Weights of a small transformer language model.
Architecture: rotary positions, capped logits.
MLP neurons of a small language model. Each row is named by its layer, matrix (down: output weights) and neuron, and shows model dimensions 0-255. Each number is 500 + 40 x the weight over its row's rms, rounded and kept within 0 to 999. Numbers have three digits each. A neuron's up and down rows have the sign that makes its largest values positive.
After each neuron's rows, "fires before" lists the tokens most often just after its 100 highest values on Wikipedia text that the model never trained on.

L9.down431:489477447534484488441502507560469520492500472386522499517480498566448517481408475512477518562466542522498503523503506530498456451542525549520494465526464463476424454449486515515509512460469528436530454434559529548582471437470411444512543537562495547487547548489519511520549411576467455441428525518494560530425500490485578458522483448505470551487524493536511531532512515485473529466501569488524433507502492490495513433472473541452525471535445485488483546509479570494529400516491505456497521469459496536475543479533517450425465596468498549510499483524518469568496517408486507464493485496494499507521507470429431511452518479504400490475494487440528514460448513539515441502499537426522407487551463380583478502425426524494517529503476471555551526463477490521536517497431515
fires before: " |", ":", ","

L11.down386:499455522477450527487511556496475594514532524429459537433456498459433469469473512459493551549513454529521540547489473533562532521438434482486508520492592504474470495465554491530485473507530531490474506494468497553550450490496483448468422509554533461529537526417478536490506476463499511497543530547469485478485511493500531454515545496561515512440551524463439517407449530614564495531508524461526490532461504504567420480504538609481522513594516479480506488483479477515536496531558466427467536422472475526520499467540556531501523531526494422505529541525470458508487529554506476527512522582475458476516542508501565534480563574516514421561508576506496588430449443441459503531385480553481438535485518430445479540422461526440497502480494520480558502504550505510502462506504429
fires before: ".", " and", ",", " to", " in"

L6.down41:483499498407499495494526515510449461473506493493455566530461537532461513491524537503555562513411426465541487473420424484515467542505503562538488541508484510515437508468520558515532497448547509513419464456497489450483506474517513473475502594570490555422456489464513508531521521494461417507556452562490535497522503506487434462518479430516475476506575477461449455436488526417486545428472479467482516526476549449576528556544541507422512534503536524443511463556505585514581456503566441476441505516534468454542454403523499458492485496520439472513541499530433458472526459550511528532525450481485453478490501477446545463526543526497493440512468508436496487552533480492470386513489499464562425513465457442502471491441534495529470582513504516502600505440518558450483494478480553
fires before: ",", ".", " and"

L9.down230:467486493476458520509492523546526547516594530462460525529503511519535468456482537573456464566425465481513535504504491532429519523501517523537510482451511529472518510474463405457588413549519489497583542530466542507526466490521433477511487469521503404505455497392527497504500509487471540533530479493441495503517533535444529589507517456486457493504482532549566491449552490504551574539458521508486551505447534494539566491511456531523483403507524443485492575535525544567493478499473528514444504461478540490474511471535514475504536545429534511488478435469559530462573392465453548472510559457485509540528527513441473489501439484525509546492512468503513501430533450462520470532506533509599482544480460531500512480537516427441526490513553340490402447510507434464528506523528539
fires before: " |", "."

L11.down447:516428525491503507485534468510532519528509575502515542500478516447513477507483548571486554531460531567485496518437512482514534570507505499474502487434530504421525449431477523442487446490488554464543537532474505413590468473494485459470465462484504489585500521488522520506486472451460443457554493476537518458465493510493493518466484513542482522528425547533443598461528557573485486552511436499514445449405502512521481485508484505530509562479499531510437497471472495526569461476483511487451508477533444548549553510443467465466520570432499466440544423495572543495555554541480581452448457494503450546486593509433427512520549522542509453459431485411492479529571525479470466562438489497513414568484463530494480477556487479509457530466521551454539493507582477502524426535576535
fires before: ",", "%", " |", ".", " "

L9.down490:545470438426468554500539430513472502470510544460498622512571489451486464494502548511487501506500409443508479532474513525450510443483457471541511539542494532446488486522551546472506579520538520476566505534448520530517495520557513485448494588493519453559530516496527476554502499487515510462509485548493513446469489522541573485529427449513451515522455469578504478494429499486508494458456529478577512477519499544518511593522529515531453510547507486544442511482479480495570515502591469499432533407507452505458462519455566504533483478592497503563512533504507506448472437509540526488460470534535446461535427510487498500487467537436561403419469550497460464601517451516482452451486592537459484529514500538519555533477482418539480534420531451517455426434454489506544488508474488
fires before: ".", ",", " and", " as"

L11.down117:558459507507458539532518531527524537508480579463463493509560465451500519490496504487468521540554458467464467420502553517490531574554508510468448494518532496452494525556499512523509575516490526514589410465494539447471514463561540464534510566566549460423478460511517497475529485464467527519521527469420444527524366420503468484524492424527556490518513501475477498484515510507445513535555505487465532512462490497470533498496521535497488416508436520424506450490486590485398516527537535504486486501486433501450486540484445472447529507508549496486476510497426512381516461529536520544431521529497481542566427428487613516475502443486469516447482504463495513461548532610452526499500476502490432488485453481536526446512478453599501476575480500463561544475440503525469456541523531
fires before: "c", "re", "unt", "is", "ic", "s"

L10.down134:507452463492487452486479564536477596495464464443503491486467497507486530508474521520525514488492446439521442506511440480496505566596460546495524482548457498578439513538498557551524540518565489513507413489497501473521510544475494508397535494513447464484559418464430470542573489527560490465600441495494515488490532538494556458552516553526457417548518524518478474457506524548475527518488529566559446586508536529531495499450544504497516505588491486501487470538534489571517461520513438531554475484484489555507487443515527507435485532503458541519556557534495501530470623475473431450480495496479453534492517575529473591491452518539465500431492501561560459458501513501489465552496473489570519502535545407550497497478441491532453602528572531520557438503454476506508503488552491
fires before: ")", " a", " in", ",", " an", "),"

L6.down76:474524488507485489487487495470446477477567537477531436531436560572431486486473481496474524556486564507444489512498499489504533512513465503493494483505491567498527476470507577513477580480528473504565447490495510515477499496424495554501531460509432424441453484485515505487521519450513539476464461545466529524546587481502446449493535505539479497534565469548498486536495559543437483432446509507584521495541546434593535546506498468433541538540419480528511507487487505446516596461552453524460443464450553528501450489530501507467561490465440469527580434530489520433525551548497461507516402484452592552455508428485402483472490498557419458464492472512479496508457507492430528458458534532556418423520496422492525567435488479494473500497477522579522487463586488518501530522485508
fires before: " |", ".", "%", "\n", " ", " km"

L4.down505:547478520499466560478491435538507530525485506492465561522501507405554469474475506487552546467497491470457537487460565508526521500511456564467529444529451502554518556450447566511466500451562492483503469444474516542475480484535482447518452458557472483512531487455498532391500485475498489460541546563415429492486542481503425572425509456472528571435536490462522423469490499560489517497518557406461491513561490554525508426484540481490446509563426513437482503541551471440510482504535512472490498499568493498502527520492383479455560500542507466463454508439495480541481516467497526491546406495461477491448470451518526530438440606578537579488461539418528492409505477513506518534539504447483498531517518484488493434509468532493557521450524534495542522501512583484548534537451540
fires before: " of", "ic", "y", "s", "d", "v"